config.toml
n_layer = 13
d_model = 192
n_head = 6
n_kv_head = 1
head_dim = 32
d_mlp = 768
vocab_size = 8192
activation = "gelu"
norm = "layernorm"
norm_place = "pre"
norm_eps = 1e-05
positions = "rope"
rope_base = 49500.0
rope_fraction = 1.0
qk_norm = false
attn_scale = 0.177
bias = "none"
tie_embeddings = true
parallel_block = true
init = "normal"
init_std_qkv = 0.037
init_std_o = 0.00725
init_std_up = 0.037
init_std_down = 0.00363
optimizer = "muon"
lr = 0.00246
beta1 = 0.9
weight_decay = 0.024
lr_head = 0.00471
grad_clip = 2.0
warmup_steps = 200
schedule = "wsd"
decay_fraction = 1.0
decay_shape = "cos"
final_lr_fraction = 0.0
batch_tokens = 16384
seq_len = 1024
doc_mask = true
train_tokens = 134000000
steps = 8179
dataset = "wikipedia_en"
MLP neurons of a small language model. Each row is named by its layer, matrix (up: input weights) and neuron, and shows model dimensions 0-191. Each number is 500 + 50 x the weight over its row's rms, rounded and kept within 0 to 999. Numbers have three digits each.
After each neuron's rows, "fires on" lists the tokens most often at its 100 highest values on Wikipedia text that the model never trained on. A number after a token or word is its count.

L3.up623:548426498450470531562527368545488495457483475515533520474589467431511372479511612524482478543494516493562624485560435512482525422475467433479543555522452435475443504561537408529496548535415506500507447493476483573514509441449545523514508449474548469440506472474518561435545417421463540525547523528486475444453476559418394427474595461454492553518430530467492537474455573505576503595548529494521432563438521501492531531576495547509606496477563453461492392341554507451546588451542535439548557485562454482448525511480467529530566554439519585562577568537527507497473452509539541485
fires on: " to" 17, "th" 16, "ed" 14, "y" 12, "nd" 10, "id" 5

L6.up151:403460457442454516494480539454491490524520466450499474524499560472416439459555436452544549552426477487492539414553515563484451556489511466535482507547492460496543569439522564457426505616577510422540485584532522467537522567465534415486514499568438570456457483448526438584464537534479493503474439590463571503432630495546474380490513494558555428473527447461469451530462601460551517492503471583582407490403425497488433457557495606470490450508499508506483575502533472421566472562435544532441503520495482478484497470494566496450513613548489507541535524584562386507520625473538593508
fires on: " (" 29, "," 20, ")," 19, "\"" 17, "\"," 13

L3.up596:559542507450471463540479511370521587447437559536487547509544509546516499544548530453507457476405487438499511514395402492472455471543457510444502622447571592474460530493444567483452559512456573514488519463474513539510510488478451503477455478565395517546477459482609397534536555448535486505579457545529529449476501548549532545489573455463538484464541515467575525429481478496473575586495565567533570436522461524407470474552557537416564443495446531497540516546515490524552494462419542379523553558501517410510591454556557461487465418483481531547484406405384506488405566546511427522
fires on: " in" 13, " than" 11, "2" 11, " of" 10, " " 9, " at" 7

L10.up757:620475477518499574551479544587599560510489547509545554555567505522452520533470513440466490485487444431480491503584541538444569497453562456480503502437439508538369533463510530557507534526456516479548443507611445570460466504481448553551402564524519549483531450536447458483507499539610498471471398533440544516414427484508496493423527514441522521508487557587488433554540450431630596563560482550466507406460462455444475509402499548446421548492493469555501439575487465548422587426473530548510508504507476385499549435537571398467539423503513501500506539416544524479528498494543419489
fires on: " and" 29, " as" 27, " |" 10, " to" 7, " de" 6, " the" 4

L2.up457:482479554504483405449505377537551548458416481501491449546591525562504496515537461396452439558481529464521510519554477410534430558504461551520489497500498499497511487491504554505536489568466558483494498560457525486629517492491494573553426526564552503537519524476491508555559475519468404420463542403448580475459555452475519432454497536439542369492417440472448575587467490495532544582469529508606491524458541539624567491425424528558544427450552463500441570509521566459506422539369470469494525469518491495563531417489488494553485602391531573535543532515452521602490477485480561469
fires on: "s" 71, "d" 13

L5.up389:446359530392419502546470479433548494444514471526609539577558523524495473486542455489485487577507507461512476490429566485473463506521470522509573445476454516609575502485518535528507562533425579478559381470510531579498546487546537519496544489551443445523575569480458554567439463573507549577509516467492470472521497453487462468550575438519461535494548458474527466484395506581549487451462507540597606446467543457490429488463509479558478467469492527445581581532485597484500508470521617433494478371516540583490448470488541349515541579445509463491437450482496415428439450471530452494
fires on: " of" 30, "7" 12, "3" 11, "9" 5, "8" 5, "s" 4

L5.up547:483466451533530576547429558469464506517435502537502570536541596507487559503577494517507540552479488473400456493478481574520593535412438554450412465450486430429491489429461483452478483450458462511534536439517512415499567501574440486542464479547575425492502497443469476471429522572498498567492519574449578600470562601550558446435427491476452466463413528405518441478541538469545541447538511518559506621387625395563496511481500533479516515484452560534564427487497593455477507550429536525468467482531594523498460548489565472477405550560476471531516561413498405460532523500491433504
fires on: "." 52, "," 19, " |" 8, ")" 4, " the" 4

L5.up87:447516449461511522528390632473549468452449497471537515485489470557486459554574557464501516417545511482621495532485448525479483610615484545563448438522421523517503603382446477498461505455366523511522467555533513444545433553532409530524557559543504499523488421459555509514470425575546529499524520549511503548444479506550484520583497522444527514521503511371425423529562565541532507548491540541512566413564560456570448509515439462492458452524552490530446494524433550490456516550509493561464437456545497487462476511479491465470487598436441443524533493514581403358457507575510454420
fires on: " as" 24, "." 15, " than" 9, "ly" 7, " to" 7, " of" 5

L6.up379:625477425535581482532637479464519543500505584509518508570465433493521440418557483537467525471567511512545498541539601524504453400541502535577441505474549519558482526504490579444607555532401466505437502423436385559458546474493495536511433555579498463597503479497452477581460486516502501429620508493511523503436501552504481499515477518536456557537423394526467507436479510497440486477440518486521489542537366451458523510398437602482500583504623438524481438459470550410530469516508483532499548516546423443498503508518546515479451464472428373518445454493534462560568513518496514479
fires on: " of" 37, "s" 32, " the" 10, "ing" 4

L8.up121:434521462495500501472525511450487530509513528413557446509487503456505498475475515475517516593442501534365522499481530482458495441475442450482537558399508569563480510509378470577565626463528442436483591528494484368592529451578428517480576463427509539481490399561526535503565407524530428501486573458480487561570501498539536538527475545485504638466462486460455590394582514551458558602511526558519468472475487458518450491527521480507500490424472475478546566465482505443513519501608469562469484473527523545485573530505478403521540509397468518592479447507595455565552411513509401489
fires on: "-" 51, " " 32, "–" 4, "'" 4

L6.up435:486558398574497457526512485551482471575438438461570468447477529432514555585548489448513570576569509492456524456486419558482441503486512418578427488527459564514501536515500506527405455589486492541437473501552538537529487533459457537419547394447530524484513503461506429411428506397452458501565476559516450531478437562499528490575478520536535506472439379454498407517573504544512532514503489493549394463532532417588446551475461512485469458600516522432632499524469416433521454478525547542480563456480430464579498545409576533534562543467599485475468503556523432531573567445449564512
fires on: " |" 42, "," 36, "o" 8

L2.up104:609418467462445470551455457500561404452516451455496470524457543409498473493512572546634542409452431474496502473610489517398449591499533491446516411500500470578471496421577561409456594502550487454540508444446494541470431437453522550487540501472543551556533540518510472482389440450628460520436477585594404469501494525467487546498528469573501572487427544527507536534537528409533519553481469519546597434540487546388509508545496538473475519516462403499499562428463472485499504538498494473479526524595599359473462527519515472524510512495509546511497554520486540564498546497539565506
fires on: "," 39, "la" 6, "s" 6, "Friend" 5, "ion" 5

L5.up716:574432404543603527560470474542460453567543490589482444521421527494547526502562451495526503545530481379427492429576453503573457494458550585558457476459508522544611434451455419549429436517426470465525486511449482454496539438479518529471475456494453478486475559471490421493438394500475511538500420532541523565499397568547461478497571493523471508465504488441430412551535538508506519444536469640468513541493511495506509524578579544375490512546573524570560521494508510453483561422519545543494484495405495539530429513538538522438528611508529490502498600478542474434559568481438382436
fires on: ":" 73, "s" 7, " |" 7

L10.up564:437467512559474424510533550508530579587492445456565520523479480553487623553430384454571542476460487478485485435563471543536488487457453492425575462465490538514416437537475497550522465512540536522603533648495535498468507498523387448546510455505535488515542470490439510512576468506504469577535493528539499615501493495505524553451452518501489624455455465444579529432606472404428519436540479598468452485462544504499410522498511511443528474420474510483564466545472489512466471506436522468549464533427584464482487396484569515419560535568494474605551480493483481517636415522403477550
fires on: " " 90

L2.up692:487467457515439552479545492582494478521453525521525535459472472527463575576541421503505358599539609367512503486512490410441430537450539472513452439508531510530495511417499562571483457554451509574395475555404609509605536518521498548518484531602564529436518466488531483457540486446534468490578532549485513611487563517527532505450462567517440463557448416499441540494472509556481525636459542476595488530568488482476553528529519503461362501451519503547506495546397419531497478532530486490526501520385459513533432478478484407537518577564479505526531471421476540528515488582513553454
fires on: "er" 17, ":" 11, " also" 11, "n" 9, "s" 7, "t" 7

L8.up318:494534553555401508497523481502537472555497444548407560516478444584545431499511462465536523505471532372518574420419525526435462448466442500509444557523477579499524545523449469462464538538460527594520511436506530568562433400397523520498477539447576576477405606433539504411455530523589469489477595476543519486453394435555576495467470529542543484489508503477467452563479579529601498503528557477533478427503527427533482497513489497484406610523508529468445481574595616496548495483523538512511459451534510559542460479544448553436479462547509455454415512477516432526456524471652464480
fires on: " Le" 14, "le" 14, "L" 11, "E" 9, "Le" 7, "e" 7

L5.up65:500559536591525472528493558536523487544512608551515472422558477471472489513462481530479538543532572496495464436507443445483553510568454530591541459445603518502393474477477550429416563534413429530434498483485439461532394506599423416462447521408529569570412491520463473448450426532505461513541497511513515521523473497509562503499491430541458515450480427481453556468520465489577505543471446415505546574497498469404468514495524516560487513478483596515555402530436564532540441436565444557492384469511595592493471547565488507373452470521576491509576575540491514546511536584464509605
fires on: "1" 33, "u" 12, "3" 10, " de" 10, "2" 9, "9" 6

L3.up201:614545526507569553493464460556506462584436508470546522452510492454457509585535446536535534531557528481480498581499558395450521494518506599531420424471506436476494492470573505473492478547503528436519432585451553553490536466561502525565423459475446500480476467488525525567467474384475550538460561560435559517482453544441561487412574567443467483520443483565428584547456489439544521509532476423516440475482575485548498485400571473538470398509574460503507554425452567482482477504365503533525489408497478519528600500515467599562468461488496583472497443557512534390542380480452507600
fires on: " " 58, "s" 13, "," 4

L2.up596:454591423474539524437542509542536526462410447586492538457384500500465554470591508574591452459477503423572521544505604566581558593459488531545481466520506517532433477550409507508551495524507494482540500553504403495462502568452431517598580496486478522449575472526540466578463507574526489591591536487455581463434428518480567413499493518517522470520446546489439533411481493479416426461447545449485465516537507545521542500500458508472556483373486537481498466487441580518545546438354551564492528446456461552455520514491519514450425428430437509560507397517525534559494518430472505566
fires on: " to" 37, "di" 11, "i" 5, " February" 5, "ma" 4, "e" 4

L3.up445:479526469582583495509536544434602464481433444558405500551529431522435483428506499547467527557509474497466449493502449532504512568491477581586602477436507575488511621512490485510526578543385587536483431519545520521563552492517470482619523481469393573527493424467441447432501400516383506463493536470549596427492512578491567442527493486514564470511475520527477522511510469452547557452447483458589511461559556519574565465503519474521512442537513517467490566478558529531508447473535466432523458460504461386574525480513451472458519518354449528509493576586491464533410450527445603476
fires on: "s" 15, " to" 12, "t" 9, "ac" 9, "ent" 8

L6.up650:619489456447487477471444626478427512540446545521529536533473527488495509505542480452534574431515529469465577525504524511453482525496583551512498459407555538606489449538447448455505501408470521476491467496540468435496555448451432624460499503551514492468443494506505541454467463604438479453613483514560509353490523390438497511498391488526521558461485470535468513440481498509461511473464429527562508463428472469489530538484554519506463495520480583518544372618608536589444470472523463603434423559527526572520503500627431514516518467371523523507470532505504503484460501550426431508
fires on: "s" 24, "es" 16, "le" 7, "os" 6, "2" 5

L2.up28:493491533409480478585543501493476422588503414578536434473502467487498525588496519468574503501580499529450554576525480493529455430425523498438435468463493522588475453546435513444471475463515464464512463534451535439488553463453521405480512436429603517606411370468516557425464498428453517526503542475454492545435503570477532510496501495568362471616546459484585511490503467474573483460440530454395538508514458597534519526485536597534497564616501535563561576478563456502570510569533565508561441530542431462548461551539494481466524491457524489519517497528503563465477413429404569520
fires on: "s" 23, "id" 13, "0" 12, ":" 7, "." 6, "ed" 5

L5.up565:425522430428408460565498541477504389546382481507530538481450542486555484565525539562497475438445460505451510490545458515487477563521446536506553503443493524510441471503455522504587589538516470501478467506469476481598520523491498545497421544449585471635519599508487535515465560549591525467536565534556557518442463448525490538539590495459510527438531444607500453522540422511587438551463518482520554442565510537545421419452418471528479547425412368558576500555566395536499398506513475455540465536534546488459547553569483534536525460422521556459488495526556531460533479410581509418
fires on: "." 47, " and" 9, "s" 5, "," 5, "-" 5, "es" 4

L3.up558:510487548519437494470536523479550564535602486508425540502451519550524492545515420408510409543524453582519491465465469544451509451483531521481460544608561520501489515553425537531510460506514500625495563462526537441496510470462463441605474519539482515487537512472515567510505480454511523610441418516489485480413450489477435508489519441502623474386546435488503495528428503634535518501530457500550490437493475510508510426476426451577468413501484558466511372476472345539454658539543505502576515583514511587514509504458510493508594517470545498440459540504372481589483433544455464497
fires on: "0" 16, "ar" 8, "d" 8, "8" 8, "ho" 7, "lo" 5

L6.up454:514541450506441439610511540504441477519392484466483545479585500408541442441501494508470507465462462476434418480474399500521547420470494447529487537421476466476484461510491483447494550532517546623499608441567493490530566543547496460585458495479509445453542497449540476511370463516448526547502550601535502486468491490554505521495529548568482552500506497586503606461482449479574544476499572483589416497389581467487471482440450539567523491394417459499548468523626488508516481569443523533571435507522526431509513520611531450437465458457528440448494579508667440489528475498451504525
fires on: "," 83, "-" 12

L2.up517:488534512404570560522379488453476535503488528490454596548455477448559537516514520433439574569445512536607406467464490500464573522514568473472530411477443463514536594544479512542566587516479471529349534538414526537488497474499445463599460526415473483473563536507515578485437434535487453553499533539538521534545593547505438517482519425524447587583518463434566473466490513544549487510455440607514410502512447417446506462509446529413517519501528486460483500479445455506499493457540525447473404475483519481457496514494426540417565548407454536574541539530527621516495448609406490513
fires on: " to" 62, "d" 5, "f" 5, " did" 5, "ar" 4, "or" 4

L8.up489:536461504404551476499508503478549521533534494510516641462478588448482529515484573453533428456472581453417497491498473516582538551536437539470429564530423504572487482554494501457499553544515589475483546517479541474505474584441484475521560507542563464530477468422544463449512438426447563513440466580567563431574516565411493530429554557525494436450557485462508545460624532539435433524483473530431445532521492503522472545570499490437624520531551458377487443512488449547479432448435518526539431545472455408425509429574469603409447497555401554548493529444462547495520501493513396505
fires on: "0" 30, " " 12, "2" 10, "5" 9, "9" 8, "8" 6

L5.up598:519460412545465521586484542577415553497472501484510591473508476532393536540445565564500581459475481474540521453499471452587567470553439496529535465593465444410555547532450471418510509448450555452491495493447494440532444476558463502558480456419571542605503519493546489602483451554504521457464440423583474483475452550482442426529600533449509472482500474430526482517570501515506484560509529486529521565460550438535336439562402450553514474508514560482376505520427605494554515467502504483413524527543517465567451539506533466465497547576508505535636458582512530474515584518444544469
fires on: "." 48, " to" 35, " |" 9

L2.up382:484534591498627582542456572542504542457474519393445527489460482531505546479468463535443563502450521471500445457518571514567471486421565374459423480482455418505525452514465579524424473428493580448507497495372493484526527531589538514486491549525510445546558456558476461532488396543527387457532441553476559362546467529505488578521566495639446516498448489506533551527494498490593482607507486558501534603474486459503540542528421489509481519503449471473514502479480491503524518543539456489490456458442486375469562454461502562475625501420464479539520515501483568520471446580535599443
fires on: "d" 65, "or" 12, "n" 10, "r" 8

L3.up454:478499515488459544496421411602465516500558515543398526486525467559518468436401593525513515443501516522511427496603460491465533415535618583531448578455463431484472499424513540495422514519416455528427414503566452502495410556557433542493543543520569468541514531537451501600508517488475524409523468522508543348474471481408525474505572555538477525592561538511548556484503477435537503442514505545404526462512555524397436478446510574456590539483481513545429565495603426436551473471490434416574517467532487524541491547527534547484553489464449544462505462527408489470494457456527561558
fires on: " and" 20, " not" 19, "s" 14, "m" 12, "th" 4

L6.up41:497498514438425566423436499470358531606568541536474497520502534498468527546562514506504504546499523574488518454649511544524560499515498526443459513492478482436515517458483533451517480558572495502571417461569462441477403544547526434551519498618476470502543485493454430455477502579422499504404440519532531584448572530483512398536598475476467513461485522444548406566526510591484495464594521415642447456504503463485445426557478604501513443509423504473493512543567535473439536458420504495538482483524518454545349406555516526436484492607505498509470512576519508495506515463518503453
fires on: " (" 67, ")" 22, "," 6

L2.up270:496505431426457475503504543522521452475448481484502433539439470561495539467525525493528539473488477541466409555500386512525554461410534482452452580502551500517536508548565567442521497412503485564460399495517548444520393484492563427458575448475500555487493475524534519502554560529483534513421487460350588574454508508459445495448490550436422561496505473371584441582502541598639574554509459440491512463571507523428470517464478537539551516431378553543505552507538565450537493602541456543463475402507543493521490451457423525556523548462531498432561530440560465447479531552462429518
fires on: "s" 38, " of" 21, " |" 6, " the" 6, "r" 5, " −" 5

L8.up594:502451585544473476509599507524502613504446543544577514421527448457527457472515458493489541558469372490483507401562461534550455494516448509468456492544432504564440516583407505506474501530535572447480453490514516415496483546486445494458463486472520563517551542514458556484501572463322391516470566457568445468504488518522515495507541508509463510560479537422506562530506549416505501559536473529452439523418483561568509491371580587494448472384508517462524495506411437485486522481425574493467492329493495514565553456494537527412468550581479519453582480491430479460550432495482570511
fires on: "-" 50, " " 8, " (" 5, "–" 5, "lo" 4

L5.up573:527445482551526528514471480589521411456591458418442552521457474509445483503550499498484509503608478466478390461459518507534503527440504570466516499509520605511513467538459493514381483519388518531542462556502485534521551406482503537464468619489452465572576507451607403530482529483451418410528476456470539445456507545494508463472557493486615491460418493506532501560445626504502435427476555511504495486508448535541484453520513421481555483403481552487505552506516489497570565532519576545569487576448519541600492522615445472450499576476451494416555593439459389496541445542486474398
fires on: "s" 68, "vers" 5, " " 5

L5.up157:487431541475471405586445525473503549466543511582531575504447531456518444544436450421535554457478427557509520524491524528523477560594455512508517569453421551596497446487514554434515579478515574493508531475428540571556489575532535488465448465564432495585461504534448386567428486488417471476557510543506458503529431538490571521503485566482472521427482538560418473571367456554526522458539501440522485499444434574515570505447451565501466501497476517369548549610471450471598487478518549289448510441509537454475471479556508553498548476507512526496475496463484437518422477528464475474
fires on: " of" 18, " /" 16, "-" 15, "7" 7, "1" 7, "," 7

L2.up135:511463473603529437584485570470457434508458558496487575557540525492504497558441612473495554518481469458455518510523478447502544582452439512437451576536524399541536547517467507458415512450474562560558546505525483354562525503532465434513594515562524522553456557483447533455412536612589483451480434519606600476577494471461515422554515565573584549536544473410498464480494573490514497474470531486501471435464525376471489564419454457469512466511493488497511521583462510542373401464531458414471432477497504510465412548519550462498585530532509452538504466547493509484461503609475463465
fires on: "r" 41, " to" 14, "." 11, "8" 7, "au" 7

L2.up127:538516437508466523460626514579456501507450435408417485513417466617480583528448476499504481520456453575423481535518505503554578451479477493485400442586538417555566509562562527473543518487586507479450490467510628432575434499477474552421548510559609520508622446518538551458548536503548506540416517534566515498436442482516523432412597469487500531506523489409521455465519453471524482483507417486536525500556515573481516567560475482474445531547449531500472456410468455439494588492473513471439474490555496517536481438511395465412604514481499431537486429487563447524491538562438479595
fires on: "a" 35, "ta" 10, "ra" 9, "rum" 5

L6.up455:473506412489432403479476573504638531517542512610467593542492459524520508532491504495419514523501557492456508508580542453470552536469522495540380474422532525613467483544479492575580604525499539425483441503461523583487442502466531532497568534617551483496504576550481429436495513494467590407410482443497527545491430411439536437475526488545404630489491456503444539485528446496438500534532475546605552486467490544508441514489477502444559497430472513464419516490499533494547535562471568502492410496491479530500440414474482483415506575562470552475398460465503435554495464555435570563
fires on: "8" 25, "9" 12, "1" 10, "0" 9, "ly" 7, "n" 6

L5.up206:529456467568517579494491449504507528513529467434529421456496430555474418576495471547509547571494572495421500451458455593502545414431614479529489591568473494533456455469403488507510484427564486543436475447453537595504562536521438544382399472542426507581554550500470449471493540550488496541434459413501495417480458515566504471582491505589585480418580539538477497511403497556470540578485560531527526579425393493493446514481515470593477517439525596490517557515535487545540498527481527517504515441510484511472442512545437434516482498577504575418541389550545553537473605493444481489
fires on: "-" 63, "e" 6, "re" 6, "op" 4

L2.up479:515342549337539536470436563460393472530468507513481464477523518567503495525541521497606565553550518493450514458528543479553536483490478437588475464542476548501409593528515467560433498531483488501593367496542483530441471522544499471504477382478478473509448468516548505520478460462459580452471419492451377508438530459473445495489497525534474450442589451548496529605495554524564551470410532440438490531533459586599509466435547532522504572480472497567482576505659554522561511521556550456516469519494503464545543550578486514459502519455430535423493496448458473543516477420528445496
fires on: "s" 21, "a" 18, "is" 11, "el" 9, "ti" 6

L5.up301:593492503479451522398520546522483478550511495422509441458522531489469540560471616508479486558502511431477450554397492503513474521442540443558527575552490533557513524522529555485563433468442508440465480540435493404507416467502544406460522559554507533408448517418598567417536483575455512371440519479572433532539460517481401475446455519422537479442532510454465391498583492448585450503587526494456550598503519539520516537517474540486499470474459478449510453509488470585459497547498452559545427493512513452558514447542464488507511568358452488519491437592539437527579525595466523614
fires on: "." 43, "s" 15, ";" 7, " as" 7

L6.up283:566494489543470569525447516501408524500475430491480547406539418511452482515403522477439657449507553621538431442606457448496459499384568599535575532534495443587599498413477531517606515453561440463479446516517529556471453403590425519497531497492501450488490541569481499543543444457487480421452529535515532484511471499492525589505574525489529480484519440462443478475484493519510500607546545493524515505512546493520592529455527493453450515471527446447473534561537436448535517457474406512501483431593435420584384568546523488492413560505441451547517433542508460530516451523485482444
fires on: " T" 31, "t" 18, "s" 9, "b" 8, "m" 7, " S" 7

L6.up426:544456580528455467450578467511588530466523500425405499562460519414395513493528551462472504512491477586456424516554470383460484578472442449416524416461518511472576529585544549544567501501510546590495434540500484508496515548528415495453469420530557524535547462544471530562509546532542541496553516551546512503496499469462459600427487483518489498596459517467450595533550455468515493509489548395422567585514523477504445396486484566507522490528494529439450430524441417501498497439521502428426485546548506520410487493538580483467534378622525449514550390480457503502637463538460562508
fires on: " was" 27, " but" 10, " were" 10, " re" 9, " " 7, " is" 6

L6.up736:479444459471508509602499444509548376441501539496495480519438429634397470416523502582481540534613491548526486497498446468518484462425446562587439499592466490411540554480498476453490587495471479540472448460569483466450489554505456509361513475451482451397554558567579517495581557509542423435467522540448557487408457475574524551547534374546495537477421562457507525518494532478497497497473498550567526537403452506535500444504502550494447517560454512523550529546586511455517487497502488514509491504472546475450400524528493465563509548490508629522492477514441475511420634498563413460
fires on: "op" 18, "-" 13, "p" 12, "es" 11, "th" 5, "mp" 5

L2.up639:404386396467487526510601441482476445479473520502613490537483519555470490560500497523543489559515472549526560528532476483481566513507483430583536484546425426398543477493515483509469515551447559527509509481548548521537428461534472500445491525515461573498442513469561514505541498559580508495556623460547442408336480489445558449460510445455632477462619512583467437469418532493550555568548489525502597512506545456485417528496516483495556530497563529514514559478457554489524536467516474429425499510477550513514546517495501385511543537383498507551502413520489525477366426476492502612
fires on: "s" 24, "th" 22, "ry" 18, "y" 10, "ly" 9, " not" 4

L2.up218:520458388409565461463500492593465545455504558425494434602432516531520467453543571516581540558509543552516524383472538496523520466548518512478488522494528522525611526547453497374619520516371438444511516493457506497544443541503552555513383484526488447545443465568411477444375572431564550474477565534509447537452502533431540494565453470553569587470576436425516501471520453507518563487521501496459596446578473459474502496415522505454576522489467467552509497443512454469497471549508430527422464434535542514545501418474493414500469476504508527505447609548519545583524457546461471513
fires on: " It" 16, " of" 14, " be" 10, " can" 9, "ve" 6, "s" 6

L8.up137:586445518517455526587442491550446534493459463500572526537565449493483597568459548438551484493598439410458470432498524515491510472403501440472478484469376480445456492465439527499520505447574461499480558477458409538554466508570591548520520548507476490487478459482508477474498508464532525609542440511430510578502435476506496429514466522574540466407551528584513541491497513490634595539499472548552359520426431409478540451466509611587490507490394552487506451560546420494513476591453467521486510469590459406467485537529531483418526469530557475580558540577546533526448570484504490475
fires on: "," 85, "it" 9

L10.up393:525417502533469575485606511534444577481563420514498553575415525530481491537501484466545482538540473493412516393588406486521517556500430445448454519487519493494536507511428449412486574492542502498510525431554523562493500431462450533550494526565472526420482468493546553648562509531547456365514486482542516573582415477490605504484586501478431439558399507543558525447501558438527553498544486458494503496478457506465553467520492549520539510467550454404489451537577464509471477477448479447403495504440560478490456514478481431561385502523505625484592411452461457607536524452555525504
fires on: " A" 50, " La" 9, " Ca" 6, " a" 5, "A" 4, " c" 4

L3.up407:571526399539450447517408503488475462571495483572484522563447508441430484497536490467447432520501471478516431444485555525526481480515517504404437555555464537441614491507472521490529463504468413496571476509498518563553627538496549582488484556582494594508518545511567531503500426507417527521479473515427575527537526460520463459481496481481495508453475466645503422404544509519355472494528467488492529558427531539420487512467513459520499459531531474567601426513573412482493478466369516651442477412474493576477454512614476558558509561464478558479442502521576531483524494492474402486
fires on: " such" 27, "2" 23, ":" 14, "es" 10

L10.up394:480579479539493530430557588508462541553452500464446435466466465419475492482459530482617527513507490452463485472512416345420578538462432427561490445508578535504528485435527477453449549487503536465456600482531562446505496545479550483554395469490526493523470516449414533496491528441535562506503391552473449543445459471453597524568561555495525446537455535592466552499550535499536516546529447431486583524510467478455478541590505556600524457560578505507537456521484448520474443481417526456455463442447479579618539554517590489561487544587561525566492384474521524554625518517513474499
fires on: " de" 40, " De" 22, " La" 12

L5.up221:466443480434475439486497543475403514468614591437445491506436466585450508531517454448521468516500491534511609456562517483485506541517609518546429390545515448488424455523529527563517562548551464496539447572492540514547519446550486443557594575552513548454513357420536529512476471498500520479487514553508559470474588504550422445397523462507513583419531512498464453464462567520550454457472517454499523387506425466538486486573572529521515519494460545540510505388440451540563580453465469568456573516464545505508532432473502444546452519411445489506409533440536440595445569473431550425
fires on: "," 90, ")," 4

L3.up125:574559456563501597513576510496544498475517517446521530491573544503474445538533537441489569602526468557542533491450562369479403475441578491551436483416525448426543434573515543447510458543452435486568556530450421485586531467460483427550387589492564443490516435458615495464444481521475427441432484418451504477563421443452514514484514529542529496454556433500516510581402536546591546533433495459498509518441427564548426534544461499500442431545569560525423495509496467515489617486503472483445585480488460466545437546553412577474490505437458506549465487529431473522528525483461487513
fires on: "ed" 25, "4" 21, "d" 14, "1" 11, "ne" 7, "0" 4

L6.up479:648460476491435521500429533455507580524413517547421517558474456508448363528495438439531542563557549403561542476515431551479561514435539477497466533438441533463491550577535508411521520489565517543527484491550583478475545521507456416554506628481507547402518414532537526529445597524536526402508548534546453454520508451496510477512447524492480467534467432491462448532484453464503449545578524517537452533431407491491519545508533531493455541484411413476608534585464531497492513396456498481546544354557454471533517419525467489434573499519502503596424469544562495493600529507475516495
fires on: ";" 46, " where" 19, " and" 11, "with" 6, " as" 4

L3.up667:501520486495475489586550512464460418475513602524599521520508492601469491433488444606540468407576475494545514539474532480456558371470520490527555480478545453505522462496452538476485491502493445508474372516446506495549532544522533441496520467496457539550575544488494524488442448419430559492477548569483460430416552447432579422486487453523612518484503466475479479508529516505441506522545518540490536582547405423606490553464438449466529549491567487546426551509558496477540465502534502560457403475525566510433642524584547382528545512503416562520421514531585433512499437506390547422
fires on: "al" 19, "ed" 13, "th" 9, "s" 9, " born" 7, " historic" 5

L3.up608:521556501468428533481483415492487558567486545510535453522571564559469531529402479526508462548512452583464557468456464545528448569460535494522568447544457514532538511483533514530457501484449424570486517563488472504503554473477477524571517491542503401544480508454444425410526567539522413451447471555566444570446514467490501548498518450583514527472476361506435436533477471595568461546446463435551445450578510596516466509480523428367530486477595498450492506567501472343538548597511458410518507470475491400572562453559577448575489418505502471563554449540456521466569443489498552436
fires on: "s" 32, " season" 7, " on" 5, "ed" 5, "f" 5, "ver" 4

L5.up600:433502426390534550549466480518500481483423456490514516558463500488541493432545498587460509466526537628523451439523490538553515441553593610438433548486455483527493529396437456456540581517518556485547492473448580519522523474466502485472465596454481461552605604508599454496528485502495529560477415469480516469459426378406521564426537537498515444532513440551493537460491569511605471566497478529499463515648481484458479446421543559497502526573479463473447530571546502559478433507477511363514495577467422427480470586506509438440461589532480498479556420504484506502536461445489488469
fires on: " and" 22, "-" 12, "–" 9, "f" 7, "s" 7

L2.up230:483453609475395502487555563491462478539544491444508476473408461643436555469424559554480525467509543639467452567521534475540456441469487517602465533498469541535470519510601445516504455528471476595580424550433474473604529433469493459480478533503474517445492539471503506497465496555426582492500462449533463549470486511484508472443462434500484554552476433491472418465473486585599483480507482422483468527568560678491462479493486565514582596454464469568549508528535549464583511529517521562500481427462431513531558588538486422429457484423435381514510493503526487520490503452493589486
fires on: "s" 78

L2.up91:431462499507428422422543481481562548446492459416403554457500450517470643622454495569504508498506496587428420505551465545526479441497452507457434454440492469528459538466634572527500450515542471469475514517555540517528480598441529534530560439479578599462517489475581515493529492390484546488393418542505495534577409441508486519466528386471361573594438465494510486479491458524496459516505478538489483499506449564473470540553557489528519598498509452460451547422476510524538594509510570480473571505539500533469489447586555512416470501549434435452466504548514517562514468501512567579
fires on: "Po" 14, "1" 13, "2" 11, "3" 10, "th" 10, "8" 7

L2.up525:584566496449541468470517522470578488470452552477461536466466520472538505410431550534416591464534474546535422391495440507543534406507486444490483438514498500448600383453451527405416492440496549541407534603547525505453486581543511474465528557468470572506524475544527510387503480559598414529460476590471518440526459483559495552607478519575452566498452534538534418467444506465573455481474553494456603466490498488491474446378571498526485551561507495418557540377542436476526575516528487545501473517434552463599569526489488535545516499497450442486468503443514540501459458541566550540
fires on: "r" 14, "a" 10, "u" 10, "n" 10, "ate" 8, "se" 8